Part of a small language model's weights: 13 layers, 330M tokens.
MLP neurons of a small language model. Each row is named by its layer, matrix (up: input weights) and neuron, and shows model dimensions 112-207. Each number is 128 + 24 x the weight over its row's rms, rounded and kept within 0 to 255. Numbers have three digits each.
Before each neuron's rows, "fires in" lists the words (lower case) most often at its 100 highest values on Wikipedia text that the model never trained on.

fires in: "an", "s"
L10.up844:093129091134142199125098110145106152121149130150158153119118154109121123130141072137125164109120142075122165134121119105111157106142136096102155113145145117132145128174099130108137082102095146141099129116146127117101119167079123105144157116133123147104166122140116144102102129159150104135

fires in: "to", "would", "will", "should", "willing"
L4.up763:138123111144133137105039131123130154120126147113142093092156144143113109100147045123140113164111162138116133132146149131121115101120114120151135136116121120100116129135164110144107148151123147133133148121139142131103158148149164137132109128108089100152118125154136180128140146156120178120

fires in: "a", "inglefield", "may", "gleby"
L3.up608:175162154122124103125138077152108125129090145104118129154120121116111108102156096127129168127108120142124114123112125111125113147091099120150161086117136102155108123145084122094158145086098133126144128126153175172154133167095160172113099115185119093127151158171152098116118152141131123144

fires in: "you", "would", "will", "it", "they", "may"
L2.up249:133111117093127115131101163096122160122113081127131105122095112126129131125122117150129120108157134131128116145138162157128115100125150130176115114073085100160126111141137121177126129129143148094104138143106144158112145116119165118144115167170111126141133096113115154153172155091142175127

fires in: "which", "that", "and", "it", "he"
L10.up571:105158107112109148058124095109148165136109143083146140110154102132133111115133121171114150164098116156086157134120108152105108096129162155158115107117151097084128150167146138120136094091126134092154158119094146114128082131139070162116130132120121101144123128140121139120143123111087117079

fires in: "of", "de", "atlas", "diego", "for", "fra"
L3.up309:124144108164155124154154135106140149115110148123133099109115132128150127133102157149082138122068114107144082071130166129110131102139156111134152109095127112131143120128125120149135128132129114150085139138140117140175142144160138135099140182169141202137141106116136179158069095117177149138

fires in: "not", "at", "before", "winter", "must"
L4.up368:143142098126166114154108155148142115133108128106131081117091149130135104119104093142129143130164160128131150138138126103174083133141142124143120141155113125142067140089133090170113152128182150112142120127116119133172130152126142088142086078108111159149143137146149147135128135125119133114

fires in: "an", "a"
L2.up744:131178078144134151113151127120117096098083134112120129164093155140103138115128144119156185126149169117107139134100152145097153129100113152138147132091120110124146121138146144108112134068107134129103168132177110086151169168067113147112160116163118130125107123128207107101145118098118137173

fires in: "a", "of", "the", "up"
L3.up462:133133141123155136110091119083099099105108121100116133143114121146099167157132161149139127114111117079182113104122139136142127132129121094145119186151152120152097073138097161134129128092129164129133106130134103108191171134092120112109103122133109150108115109102096091143081153137174152112

fires in: "of", "as", "remaining", "later"
L3.up146:133101137109122106132117127099153123133140105111144110126132153102149132102120160097107150147179133155122154149169118131088135118145144097083148101134114109161099097116150118120124146160114131172185084146173111184123137150097109159164113129116118118164122106153108167109096153172077129119

fires in: "as", "not", "one"
L6.up986:152119114109148134136162150154153124152096157099129066132120119144099102116105111144145121118116126105122168141137126135167109145135079117139104072163139151145109140133135123140175156117143098123145149175135112132133171134118113163139049131132086093147115126138145167114084113126109118083

fires in: "as", "of"
L3.up165:108118147116107123157175130106115179116140081149104142122140139142154117127089179131130116108144131149095159151171145121121111087143089133101110115154102150159106121094116119112109135094100170122170070138156084112161140128096143120121139099144116123109130131136109155128087143142118104135

fires in: "of", "in"
L3.up393:153148147162113145077130145111107136117142138110144144108103143142161119091137100144147165113107171112129174115156121135152150097146130117141132152141122141133159103084154125164124146113089142158090170136156155153133155111116108143154142119142141156116077141106125158126107118126142149132

fires in: "the", "his", "a", "two"
L3.up759:147136112146122182110087097104084134133134157115090132112139126160121130111116107112165148161113157149129143150146114146130162160098179093116087112141152087123173126140083121139111101133108145093114121150099133147156122146089086138121144161177134152137109121127173093138119116165176119140

fires in: "to", "would", "not", "might", "mixed"
L10.up302:142126133139086124139120120079125121116100122091147148130134169134150170143082163113142123109102161128090113122154115130161085136102101128103131106122089106128133147170119111098143135136108145177105110122152126154102143112113136110136092191111114142127163108130114113162148145153147169190

fires in: "in", "of", "on", "de"
L10.up719:146124130126107161110171132143134153124124145077165157098117151130132110092120120143119158126124115123133159102137118137162082091140125132135103104162110130171150151118078097140116172139175107146095127126125094129146106124151155147128143136127115126140098133065093124123081097136151139164

fires in: "in", "for", "is", "affirmed", "were", "was"
L3.up1003:185074133157151132107124151159125101146104088103110084120114158127094114114072123127176136138111130181115146132144164139148132115141180143133119141131120072102142122127093113109115134096142141092120128146149163151131104135096119169140118093128103136093136123117162106091128115175122128127

fires in: "which", "where", "that", "and", "with", "however"
L4.up484:124137113162115128121095147140165134198127139107129164106112143116134104102114105143132147150169144165156067119106086155089120173151154147136114097124109128094123123168160121137162117116127132152124134099102112133151144141110106132159125127092102150119139100163171143122153113131107109097

fires in: "the", "and"
L3.up838:105154120161107097137109152121139112115158063123145125166129114123146129145153149153143134131110146112129085121137138156103112177115132102149128126196102158124142093110138117122143135127161124119117123107131110123143108112122075129091121102112146190142125107148145141118117167149112138152

fires in: "and", "not", "or", "also", "only", "least"
L10.up185:096083132139120155127146133096119134135135094142165069106137143162056159145134125120122119097108144132117087149115134112115180128135172093099120118181116119149119099116114101131122129115138124155143105116124129136172147081137137109127141117088121152115125133152112113102078199146146146130

fires in: "the", "in", "were", "communist", "and"
L2.up951:134100144111106133115162159170107123129154112133119105148146152109153119189101130168178109122134129097062117126079185131126158076118156119140103086099124152132121114118156102142111104093168117139105123147172122112155128126103095169141118143133132142134103111117159159162143084124134133111